MLP neurons of a small language model. Each row is named by its layer, matrix (up: input weights) and neuron, and shows model dimensions 0-63. Each number is 128 + 32 x the weight over its row's rms, rounded and kept within 0 to 255.
After each neuron's rows, "fires on" lists the tokens most often at its 100 highest values on Wikipedia text that the model never trained on.

L6.up1318 [100  89 131 146 148  82 115 217 152 114 148 131 129 130 123 121 132 102 100 116 174 160  69 125 183 148 143 116  99 126 147 141 110 111  95 121 106  98 102 110 129 147  69 108 124 188  67 127 178 129  80 130 171 146 155 115 162 133  78  86  98 126 156  88]
fires on: " |", " for", " For"

L2.up65 [147 180  78 148 172 144 156 169 130 161 178  78 142  81 125  77 103 130 143  91 167 140  65 190 166  96 208 135 135 182 134 179 151  70  61  52 128 151 156 143 150  82 148 113 141  75 105 132 105 144  89  96 130 136  85  89 153  96 130 162 142 181  72  97]
fires on: " Park", " Hill", " Governor", " King", " Lord", " Khan"

L6.up372 [129 135  84 118 104 175 182  72 152 172 115 139  99 176  86  95 113 102 100  87 166  89 135 182 227 117 157  61 120 193  88 152 111 134  99 147  92 153 160  88 132 120 166  92 121 169  38 140 135 177 112 129 126 103  67 125 178 204 106  79  71 117 159  72]
fires on: " |", "\n", " of", ":"

L6.up1461 [161 181 112 157 144  36  91  71 104  89 210 162 149 166 143  86 130 160 129  25  85 137 165 191 111 101 169 153 109 124 146 117 154  90  95 169 136 120 124 139 119 136 110 128 134 146 135  94 147 136 133 145 151 182  96 112 148 123 137 143 136 104 111 121]
fires on: " |", "|", " Total", "==="

L6.up971 [134 138  33 124  86 125  77 125 139 126 121  92 118 165  86 166 134 108 151  49 140 119 119 185 176  93 123 164 128 144 194 161 146 103  60 108 162 186 171 138  96 141 154 128  61 136 118 145 102 116 122  77 170  95 228 147 137 122  91 134 112 126 150 122]
fires on: " |", ";"

L6.up752 [214 106  74 103 194  97  58  85 104 206 163  71 165 133 111 163 157 179 154 119 148 132 124  98 138  85  73 162 100 109 133 113 108  87 100 124 117 209 126  81 126 139  57  87 119 109  93 112 160 115 128 167 153 152 117 134 147 144 170 120 132 169 143  93]
fires on: "el", "ell", "ward"

L6.up1393 [153 138 137  77  39 133 105 120 109 219 124 127 195 133 109 114 206 127 114 145  96 154 153 160 162 184 191 102 125 137  88 186 104  96 120 165 174 169 120 133 138 101  95 121 115 106 142 149 136 111  93  57 155 168 204  93 203 160 129 101 122 140 158 143]
fires on: " which", " who", " that"

L2.up385 [126 142 109  78  83 113  88 129  59 137 128 102 128 126 132  93 165 181  91  76 153 113  53 134 117 129 139 187 159 151 149 131 124  57 152 151 140 135 136 102  66 154 135 125 157 133 143 152 112 137 149 137 106  94 138  92 152 149 128  97 102 113 141 125]
fires on: " |", "|", " that", " on", " of", "-"

L3.up1428 [148 145 144 124 135  89  76 146 136 122 150 121 146 121 102 137 143  75 144 125 128  65 131 142  98  73 225 142  89 122 213 116 130 133  74 102 186 161 116 115 107  74 108  68 104 130 146 103 132 139 152 112 176  90 127 110 192 154 134 149 180 218  38 135]
fires on: ".", "s.", "?", "ers.", ";"

L6.up1576 [105 102 103 149 133 110 130 170 117 118 163 163 141  75 118 153 156  78  67 118 188 156 117 134 143 118 136 133 113 138 132 153 125  74  88 139 122 148 138 121 104  97 131 110 180 158 110 127 110 187 113 128 113 170 134 167 134 170 153 123  91 184 118  96]
fires on: " of", " in", " |", " from", " for", "."

L6.up1263 [163  89 164 114 119 125  94 123 120 136 123 159 160 127 141 221  78 110 134  72 136 151  87 173 117 107 167 102 162 113 156 137  77 109 124 130 125 148 172 152  86 172 116  96 132 153  75 154  60 127 138 136 171 150 123 136 111 111 112 104 109  99 142 164]
fires on: " due", " |", "|", " fire", " with", "="

L2.up1664 [ 62 138 100 124 113 131 102  70 138 127 111 140 129 150 178 171 119 135  84  64 140 157 121 155 121 100 108 127 124 128 105 130  85 143 129  79 133 151 101 127 149  90 184 124 161 161 118  98  60 150 136  73  86 150  96 114 150 101 148 108 134 155 158 147]
fires on: " later", " eventually", " subsequently", " highly"

L6.up563 [128 120 100 145  58 133 131 117 101  95 123 101 105 128 131  90 147 155  49  78 228  95 181 120 176 102 127 174 161 173 155 181 142 150 133 161 144 161 169 125  80 136 107 124 122 152 115 106 157  98 133 121 144  98 139 175 118 108 162 127 117 148 132 158]
fires on: " |", " (", "ator", "ant"

L6.up23 [116 139  85 106  91 117 161  77 139 117 188 165 145  83 148  38 223 133 123 139 137 134 140 179  92 141 162 145 114 191 141 111 117 101 118 134 140 125 132 120 121 111  97  61 159 168 115 120 156 114 176 120  95 106 151  96 119 176 121 120 185 195 174  90]
fires on: "l", " |", "c", "al"

L6.up945 [148 128 128 134  84  62 119 172 142 131 144 119 159 121  81 142 179 140 122 140 193 117  87 106 139 139 124 100 130 109 163 139 152  99  86 134 158 172 178 114 124 105 141 192 125 132 102  91 100  85 119  88  98 153 185 179 145 100  83 113 123 116 125 129]
fires on: "ion", "er", "out", "ment"

L6.up199 [144 108  65 153 129 161 101  94 117 158 108 127 178 138  74 158 114 178 181  90 152  68 147 175 188  69 146 117 142 191 103 131 124 156  60 116 107 153 145  91 133  90 139 124 103 210 117 140 112 130 123 126 144 161 105 102 108 140  96 143 104 130 147 125]
fires on: "\n", " by", " in"

L6.up827 [ 77 115 127 114  98  94 116  90 135 122 101  97 126  84  71  77 152 110 173 132 120 147 174 130 126  86 174 105 178  91 189 154 107 130  94  99  95  87 101 142  86  54 150 153 124 178 129 155  68  66 142 141 125 105 161  60 141 137 117 102 145 158  94  98]
fires on: " and", "y", " followed", " changed", " caused"

L6.up38 [109 104 162 135 104 106 185 144 112 168 154 149 108 125 141  93 137 126 144 105  90  77 121  89 192 161 141 128  81  94 148 139 157  89 112 100 111 139 110  38 131 102 103 134 135 117 140 152 166  98 147 190 176 117 196   0 110 149 122  46 124 138 107 154]
fires on: " for", " of", " in"

L6.up505 [ 88 111  93  79 175 155 126 129  92 133 114 116 130 124 126  63 142 135  98 115 166 132  58 188 146 129 109 116 173 129 126 134 104  89 152 127 111 140 107 129 116 135  99  93 169 128 147 124 149  84 173  84 140 185  90  92 157 153  96  50 127 142 157 154]
fires on: " |", " ", " Title", "-"

L6.up673 [129  86 133 149 109  95 131 108 144 195 155 186 123  98 149  93 204 106  85  99 147 122  92 174 151 126 110 131 130 107  98  84  87  96 130 122 112 209 116 137 100 144  89 129 146 158  83 124 113 123  82 135  99 123 153  95 148 148 151  77 109 114 114 102]
fires on: " and", " of", "'s", " in", ","

L6.up488 [ 79 134  68 122 153 111  59 113 161 137 152 112 125 115 125 196  77 165 129 128 154  88 157 142 104  94 149 140  72 161 167 139 128  93 136 104 117 154 182 118 123  57 102 124  76 124 145 110 121  55 140  62 109 150  94 148 109 170 174 122 152 132  98 141]
fires on: "ed", " left", "eb", "ie", " out", " |"

L6.up136 [136  98  85 126 132 132  98 106 137 187 164  79  55 121 178  53 101 139  67 128 134 149 155 197 113 137 112 114 153 125 132 121  69 142 136  81 155 178  77 130 120 104  66  75 122 160 147 153 117 136 156 172 132  71 127 127 222 110 102 115 125 124  78 147]
fires on: " |", "T", " FW", " DF", " HUN"

L6.up903 [115 103 111  91 119 100 105 148 132 176 161  92 171 114 114 156 105  75  91 163 119 131 149 169 127 111 137 194  67 105 121 149  80 106  78  94 150 177 140  86 145 146 125  43 119 122 143 170 110 160 123  99 138  96 133 141 156  95 163  97 188 151 145 141]
fires on: " |", " 0"

L6.up1469 [115 139 114  88 129  94 120  81 108  89  81 121 145  84  66 172 175 167  88 124 151 173 139 166 104  93 106  82 103  97  87 134 172  95 119 100 128 167 109  96 129 125 128 144 162 131 152  69  87 127 104 107 106 113 157  65 159 124 130 123  97 170  89 153]
fires on: " and", "s", "s,", ","

L2.up3 [146 103  93 108 126  84  93 121 116  98 119 141  76  79 142 129 229  89 173  98 138 144 127 142 108 180 146 128  78 195 166  97 124 100  85 106 178 237  94  90 122 114 161 136 110 134 153 140 105 164 146 109 160 170 138 116 143  82 136 181 160 168  63 159]
fires on: ":", "?", " p.m.", " a.", "ation:", "ed:"

L2.up762 [127 145 104 157 111  91 161 135 119 113 106 154 174  98  40 132 121  68 125 114 109  81  90 149 113 119 129 148 124 189 108 126 126 128 119  97 204 130 141 102 137 111 143 124  95  93 116 139 130  88 190  51 164 130 109  84 173 162 107 117 175 177 112 128]
fires on: " section", " sub", " ret", " Sub", " rel"

L3.up379 [143 107 121 107 151 139 135 114 103 119 210 135 194 119 128 136 117 157 128 137 153  36 146 140 195 168 132 195 134  99 141 147  51 112 129 149 208 116  45 116  82 153 134  86 114  81 145 117 156 118 123 119 198  97 117 137 183 148 135 142  76 171 133 155]
fires on: ".", "s.", "a.", "ed.", "ial"

L6.up99 [138 102 140 124 128  74 112 185 145 121 174  92 174 141 143 123 155  83 146 108 157 149 132 104 111 126 107 193  99 144 142 123 133  96 135  93 146 166 134 106 156  85 119  82 148 112 122 182  96 116 151 125 172 113 140 143 140  99 130 146 145  90 136 147]
fires on: " |"

L6.up600 [126 156 128 135 134 170 205  82  73 151 133  71 135  87 111 134 125 170 118 125 203  96 122  95 129  90 156 135 218 163  57 146  99 171 113 162 125 163  80  79 134  71 126 142 119 125 130 110 126 105  99  80  67 175  63 144 229 150  78 131  37 167 124  61]
fires on: " |"

L6.up660 [136 125  73 169 105  70 119 145 148 109 163 167 111 149 123 161 109 121  70  67 184 125 122 135 236 160 141 183 102 108  79 174 118 103 102 156 162 121 163 120 128 155 139  99 101 100 117 156 121  67 148 208 176 134 126 154 136 132 159  94 146 120 143 131]
fires on: " |", " the", ":"

L6.up39 [194 101 101 134 121 134  56  96 129 136 148 116 153 144 152 150 104 186 114 104 140 157 160 182 131  76 172  82 149 102 128 148 149  80 158 134 142 206 118 116 173 132  91 138 134 156 123  92 101 138 152 143 196 169 114  73 169 131  74 126 111 172  99 119]
fires on: " |", " Goals", " (R)", " (lo", " goals", "==C"

L6.up387 [ 86 120 161  84 147 170 186 197 118 196 116 122 119 161  96 105 170 139  95 129 158 106 163 192 220 106 148  93 155 137  29 197 120 170 121 106 133 149 101 122  87 141 124 128 152 149 162 168 135 153 123 132 113 192  99 170 188  96  97 122 151 117  99  99]
fires on: " |", " —;", " of", " born", " Portrait"

L2.up1001 [ 98 144  71  84 147 137 150 129 122  93 144  64 162 109 133  97 112 140 109 123 166  90 126 132 167 117 146 155 144 152 138 216  79 124 123 175 130 130  57  72 118  87 170 130 135 130 101 148 181 110 108  65 114 108 125  79 144 130 154 150 118 115 144  90]
fires on: "a", "e", "o", "ie"

L6.up1676 [ 97 151 117 140 125 152 114 145 117 132 103 157 169  94  88  71 106 185 137  63 142  85 130 162 182 110 118 101 127 135  93 170 151 105  80 124 136 195 154  76  99 105 160 137  85 113  92  75  64 125 122  90 169 192 173 164 164 179 165 145 130 115 133  93]
fires on: " |", ";", " by", ","

L2.up599 [139 166 129  95 100 102  49  88 127 119  93 118 153 109 183 152 196  68 161  71 122  61  80 157  96 127 152 146  73 210 204 127 159 150 134  85 125 158  99  86 103 127 108  87  87 111 113 152 121 130 163  90 160  80  85  84 151  97 116 163 165 175  60 132]
fires on: ".", ";", ")."

L6.up283 [126 171 123 145 161 156 160  90 107 123 145 158  82 129 114  73 148 122 185 138  87 102  99 140 121 109 190 120  82 130 153 124 118  91 155 147 138 109 112  60  93 127 142 128 140 158 115 144 109 114  90  99 103 115 148 114  89 159 107 148 102 120 119 166]
fires on: " D", " '", " #", " Is"

L6.up569 [ 73 142 117 127 105 123 125 153 165 156 138 130 139 104 122  86 173 152  58  84 188 115 172 164 158  76 101 114 130  82  99  90 104 168 114  99 184 126 131 118 149 109  69 128  98 185 155 126 197  83 157 147 120 135  94 121 176 126 151  84 147 157 106  89]
fires on: " |", ".8"

L6.up1265 [149 132 101 120 133 138  96 154 147 174 143 148 111 133 100  94 138 122 132 124 139 102  92 132 147 168 189 137 138  69 132 193  94  67 170 196 157 119 120  97 125 128  96 140 171 129 135 173 162 163  97 127 135 171 203 107 172 133 134  96 140 116 117 143]
fires on: " which"

L6.up1720 [124 107 145 154  93 135 128 116 141  96 125 141 135  70  95 135 118 182  96 111 116 101 126 159 145 104 124 133 193 119 112 149 145 129 158 128 163 168 158 132 131 120 144 115 134 171 152 124 131 102 139 175 130 148 133  68  86 216  81 123  79 130 134 130]
fires on: "\n", " |"

L6.up1316 [123  95 135 126 134 131  94 152 108 158 103 123 129  92  95  85 132 156  92 133 119  72 129 131 138 134 179 124 206 176 142 149 184 159 175  85 144 183 133 111 104  66 128 102 135 122 102 138  76 102  80  77 185 127  60 135 118 114 163 115 117 143  70 161]
fires on: " of", " |", " by", " by:", ":", " was"

L6.up285 [103 140  90 169 103 147 139 139 163 162 126  98 146 114  56 122 100 140 153  93 103  91 175 126 159  90 144 117  86 119 132 151 142 136 114 121 128 180 141 136 142  63 134 148  41 170 116 184 107 141 181  95 173 120 103 127 137 119 192  88 186 111 150 157]
fires on: " |", "\n"

L6.up1282 [155  87 130 122 154 148 179 113 124  96 148  67 123 110  92 165 123 128 135  91 123 177 171 133 107 108 131 146 140 138 192 151 159 122 166 166 108 107 168 120 119 148 125 140 109  96 150 138 112 177 171  70 143 206  97 142 170 103 112  91  79 155 122  70]
fires on: " |"

L6.up109 [130  64  80 105 136 141  73 114 133 158 120 156  97 153 119 149 102  61 121 132 106  69  70 157 126 152  83 127 112 199 186 133 144 136 107 109  94 135 137 115 101 127  97  72 127 168  84  91  98 138 118 125 129 157 140 108  94 151 163 104 181 144 137 166]
fires on: " and", " &"

L6.up33 [114 128 125 187  40 101 144 170 113 141 104 156 142  60 127 127 179  80 153  50 150 112 109 104 138 166 106  86 115 137 133 160 115  98  68 110 133 171 137 110 135 107 116 155  99 126  53  75 107  94  81 140 161 140 132 103 135 123 143  91 109  94 116  97]
fires on: " |", " and", " was", ","

L6.up1077 [148 119 145  19 132 109 102  71 134 172 105 119 164 137  95 128 142  80 156 168 106 180 119 140  98 132 171 145 112 203  93 143  63 103 170 142 117 173  85 104 120 152  90 129 136 131 116 145 190 118 108 143  84 192 169 115  66 191 189 129 172 139  76 112]
fires on: "z", "o", "il", "uc", "is", "ou"

L6.up890 [108  86 111 148 112 174  68  76 144 162 159 140 160 121 131  48 188 173 139  51  86 134 154 133 112 133 127 160  90 174 133 114 158 147 123 111 105 194 130 115 112  83 202 129 106 108  98 158 160  93 142 129 141 131 106  94 163 118 177 138 100 131 109 203]
fires on: " of", " in", ":", "o"

L6.up730 [153 124  93 132  88  98 126 108 140 101 139  74 113 154  82 118 183  94 100 108 123 125 142 129 154 137 101 180 197 162 118 157 171 120 120 124  86 142 167 127  73 114  89 175  75 188 100 168 119 161 162 110 149 171  97 133 141 119 143 113  73 173 165 103]
fires on: " |", "|"

L6.up1769 [105  87  62  99 140 164  97 104 125 193 154 171 100 167 137 102 133 178 163  73 104  70 139  90 106  74 112 176  95 109 164 135 158 131  29 164 122 150 145 101 133 105  90 102 138 132  99 113 144 169 160 178 133 109  60 160 110 120 176 103  69 114 134 162]
fires on: " the", ":", " |", " of"

L6.up684 [166  81 126  99  87 151 148 128 101 192 126 124 116 187 138  92 103  81  92 102 114  79 156 115 124 140 128 155 157 165 119  88  64 158 148 119 113 192  83 118 126  42 106  86 156 150 125 114 122 117 133 171 119 143  80 122 184 153 168  78 136 154 136 137]
fires on: " he", " she", " they"

L6.up1009 [ 41 103 130 159  47 129  91 143 132 135 140 104 162  86 126 130 183 160 145 133 106 130 118 185 178  74 128 134 137  75 118 139 129 144 104 137 132 180 157 139 111 102 138 142  61 118  86 128  98 167 154 105 231 109 144  79 195 115 135  85 127 120 159 136]
fires on: " |", ";"

L3.up650 [113 161 138 122 132 113 136 110 141 132 163 116 126 142  96 113 112 182 132 153 109  94 132 160 180 146 184 170 137 126  77 139  87 111 104 150 227 116 104 132 129 145  93 210 104  83 129  74 149 112 145 156 201 129 109  66 209 151  78 118  67 166 176 127]
fires on: ".", "s.", "t.", "ed.", "e."

L6.up1091 [ 82  87 110 168 137  65 120 177 108 139 155 147 109 193  76 127 195  85 149 143 128  89 120 110 145 176 121 126  98  90 197 131 127 103  51 165 148 169  76  88  75 105 116  97 148 197 127 161 141 117  60 160 185 127 146 101  88 149 196  68 164 173 112 127]
fires on: ":", " (", " the", " of"

L2.up185 [159 162 111 102 114 130 155 170 132 120 124 117 126 128 140 163 173 101  81 103 129  88  75 141 138 126 152 128 122 145 148 139 157 104 144  69 103 165 156 142 136  67 141 102 175 122 105 111 127 117 139 144 123 126 115 109 194  93  97  74  88 175  99 184]
fires on: " Ge", " Ne", "ae", " mic", " Mic", " ge"

L6.up145 [118  70  71 133 177 125 104 115 148 141 156 137  85 124 150 104 207 134 131 120 123 133 154 128 223 168 111 121  86 161 110 114  54  67 159 144 185 160  85 109 103 129 146 138 149  98 112 120 166 118 121  76 110 112  98  92 144  91 143 144 137 114 122  76]
fires on: "e", "a", "te", "o", "n"

L6.up1288 [125 108  73 146  68 120 120 114 121 190 168  98  64 110 147  93  84 148 110 124 122  39 134 126 153 126 118 155 121 121 110 120 167 132 106  84 162 176 117 144  96  55 122  81 171 136 163  61 103 111 170 104 163 107 135 137 163 143 144 112 192 148 104 147]
fires on: " n", "1", " m", " he", "2"

L6.up1593 [185 136 111  99  85 127  99 106 150 221 114 113 159 113 119 158 129 104 119 108 179 132 103 174 110 117 110 114  77 139  78  84 154 142 140 164 172 179 134  70 117 147  97 105 123  94  82 153 145 183  67  82 124 126 134 117 126 173 117 121 104 143 156 127]
fires on: "le", "k", "ck", "l", "el"

L6.up994 [141  87  53 105 117 138 138 116 105 129 134  85  44 139 127 122  92 111 169 101 122  56  85 105  92 166  85 155 133 152 180 152 136  89 126 123 139 133 133  41 143 120 105 129 128 173 113 111 141 167 191 119 139 225 117 113 132 142 103 100 132 144 137  74]
fires on: " and", " of", " &", " to", " |"

L6.up1615 [116 133 156  88 120  73  92 102 135 146 166 137 101 105 150 127 155 141 115 181 126  69 142 154 206 103 159 134 106 192 176 133 103 128 100 118 154 187 118  37 147 138 127  50  80 144 132 167 116 110 129 121 139  99 130 138 155 100 117 131 157 119 106 113]
fires on: ";", ");", ":", "s;"

L6.up417 [162 106 145  73  58  90  75 113 125 106 133  76 133 161  94 150  93  92 155 138 146 138 126 130 141  74 115 171  98 143 123 174 117  76  97 148 113 159 144 123  80  92  81  93  66 164 164 113 109  78 202  68 151 127 146  84 188 155 113 109 121 172 111  77]
fires on: "\n", ".", " |", "s."

L6.up364 [142  78 156 168 156 110 126 135 130 103 143 109 164  94  87  91 215 154 100 103 162 134 151 122 129 110 116 144  87 102  91 118 114 136 118 106 101 122  83 144 141  96  79  98  75 141  94 172 126 109 136  61 123 115  59 127 121 133 152  94 145 125  94  39]
fires on: " |", " Goals"

L2.up1157 [100 128 122 129 111 129 154 152 120 143 134 160 100 120  95 163 134  80 120 102 139  42 117 106  72  80 139 115 171 144 175 145  69 107  90 139  95 128 137 102 114 129 178  74 109 135 103 116 177 147 112 109 163 133 131  89 181 199 148 111 151 172 128 118]
fires on: "-s", " 4:", " 3:", " re", " ren", " tr"

L6.up1413 [135 115  81  76  84 127 111 118 115 128 145  95 136 152 121 101 172 138 131 144 155 109 106 141 141 149 106  73  94 148 166 112  90 136 113 139 101 129 113  63  85  77  67 108  69 157 108 170  33  71  73 159 158  80 176  51 113 149 110 128 157 132 138 126]
fires on: " as", " of"

L6.up346 [201 148 134 129 137 104 183 149 140 193 157 124 106 128 132 117 157  82  96 158 116 154 160 108 114 132  94 133 119  36 122 124  79 157 169  87 123 161 117  72 112  85  65  63 145 136 119 131 183 109 116 120 128 134 197 121 139 139 149 123  67 118 121 178]
fires on: " as", " be", " in", " of", " Be", " From"

L6.up718 [135  89 137 101  97 119 136 165  85 191 167  88 118 121 155  99 145  84 138 113 150 165 177 164 102 172 135 142 100 125 102  96 110 172 103 105 185 123  80  67 143  88  84  27  97 144 106 157 121 149 184 103 119  52 123  96 172  87 154  75 130 144 125 114]
fires on: " |"

L6.up148 [160 128 128  88  79 104 133 134 159 149 131  48 168 108 122 171 167 127 103  73 189 111 146 126 100  61  87 127  98 166 153 132 112 135 117  94 141 145 132 111  91 139  29 140  87 154 107 156 142  76 165  98 185  91 122 162 152 104 110 124 106 139 163  81]
fires on: " |", " 7"

L6.up355 [106 110 142 107 122 118 124 133 135 153  83 161 156  85 167 163 134  92 129 118 226 139 135 124 123 152 133 129 109  82 143 135 106 136 116 148 125 121 150 100 161  62 144  77 171 171 119  82  69 120 134 132 139 104 137 112 126 154 137 123 161 153 112  85]
fires on: " |", " of", "o"

L6.up630 [114 140  49 125 102 117 177 171 198 126 163 107  91 155 145 144 143 137 152  54 189 115 153 113 102 120 111 188 138  62 124  85 118 141 136 119 177 106 149  23 102  52  97 112 158  89 119 104 147 127 132 136 104  86 148  98 225 116 160 137 158 139 106 105]
fires on: " a", " |", " an"

L6.up909 [171 125  26 129 112 109  69 106 139 109 142 168 131 119 129 156 152 130 111  83 150 118 147 202 164 138 205 155  89 122 164 141  99 100 144 151 200 168  99 148 109 104 152 119 119 154 110 125 135 123 144 157 170 170 128 142 139 127  92  68  95 130 132  90]
fires on: " |", "|", " ", "\n"

L6.up1533 [124  62 141 184  95  85  96 154 129 157  91 118 122 177 103 134 139  87 171 131 100 105 107 142 201 146 116 110 149 109 209 154 135 139  70 181 155 129 121 157 132 132 133  92 136 177  51  98 103 168 133 114 123 195 153 115 132 100 101  63 107 107 151 116]
fires on: " the", " a", " of", ":"

L6.up176 [125 155  69 128  64 157 102  98 123 147 127 131 128  98  97 122 157 167 137 109 115 142 141 166 117  86 209 140 165 161  72 102 106 139 111 127 109 124 110 122 133 121 123 154  80 129  58 190  62 147 151 115 164 142 131 127 171 132 158  84  80 123 152  65]
fires on: " |"

L6.up1269 [100  78  96 161 144  71 127 229 124 152 190 126  88 112  90 145 191 117  75  69 148 129 116 129 145 148 153 141 154  81 152 156  55 127 110 157 146  68 167   5 106 144 116  98 154 150 167  90 123 114 106 118 107 124 146 158 110 161 130 108  98 154 114 139]
fires on: " of", " (3", " as", " (", " (6", "9"

L6.up1028 [131 125  50 130 145 125 113 122 131 172 136 128 132 143 165  82 189 167 157 115 172 117 143 171 174 116 134 117 100 181 161  98  99 148  56 136 182 181 144  82 143 118  90  97 104 189 140 142 100 133 113 106 185  59 167 136  98 129 200  79 161 178 158  90]
fires on: " of", ":", " in"

L2.up1370 [107 109 121 107  94 125  90  65 107 138 142 126 145 111  77 150 141 124  92 148 134 109 113 140 167  90 112 139 153 149 179 161 104  93 109 139 135 155 115 165 104 107 156  34 123 175 121 149 108 147 142 121 118 125 130 119 181 179 158  78 156 141 129 136]
fires on: "|", " |", ";", ":"

L3.up1715 [119 175  91 123 143 117  60 124 136 104 157 118 125 109 155  74 105 185 139 104 102  91 157 140 155 130 178 123  97 155  49 163  27 112 175 127 165 170 125 127  95 174 124 128 103 144 113  68 135 139 106 149 175 118 102 132 157 119 129 136  88 187 144 141]
fires on: ".", "t.", "a.", "e.", "s."

L6.up1157 [191 151  55 150 126  52 179 114 129 150 197 149  78 119 141 105 144 105  70  98 112  72 141 182 157 138 146 131  91 132  86 110 107 129 142 166 106 150 109 138 120 111 148 110 142 153 105 155 167 142 134 151 153 172 118 124 134 171 101  83 107 121  92 129]
fires on: " |", ":", "|", "\n", " Time", " "

L6.up487 [154 112  66 154 104 168 141  95 134 118 186 122 180 101 160  74 153 192 160 158 111  95 102 153 187 132 133 126 130 200 121 167  35 108 120 156 105 116  73 132 125 164 108 134 156 131 117 115 131 116 117  90 199 126 133 125 155  90 112 159 157 158  91 125]
fires on: " [", " '", " “", " d'", " \\"

L3.up1788 [169 200 132 126 145 134  87 144 121 130 120 129 113  87 140 126 160 176 163 111 174 105 122 128  98 137 196 100  94 170 207  96 129 119 133 108 174 205  83  95 136 111 134  37  91 136 123 133  61 164 144  96 164 142 168 141 151  95 100 162 187 138  40 135]
fires on: ":", ";", "?", "s;", "s:"

L6.up879 [ 95 193 176 125  88 140 114 122 115 140 149  80 152 143 131  80 142 167 121 131 107 130 170 177  87  82 145  96 189 208 143 135 150  88  92  92  73 194 130 139 118 103  93 122 109 159 113 169 161 111 120 127 169 104 161  89 165 141 132 121 163 170 111 116]
fires on: " and", " or", " all"

L6.up1133 [128 131 107 121 156 179 155 128 126 121 135 140  92 133  88 104 123 171  90  51 140  84  78 131 135 157 164 145 142 162 144 115 157  65 165 130 111  64 136 124 141 104 126  89 149 135 135 126 134  91 128 134  85  36  75  94 146 172 126 126 136 158 115 220]
fires on: " |", "\n", " •", "-", " Title", " Best"

L2.up110 [168 144 104  74 163  90  61 154 123 124 196 130 128 149 116 127  95 173 115  97 155 108 153 111 174 143 141 125 108 141 199 115 121 102  66 177 114 115 115  98 169 137 175  92 109 124 116  90 149 174 134 159 187 143 158 139 141 136 104  56 119 166 118 118]
fires on: ":", "ed:", "ation:", "°N", " from", " located"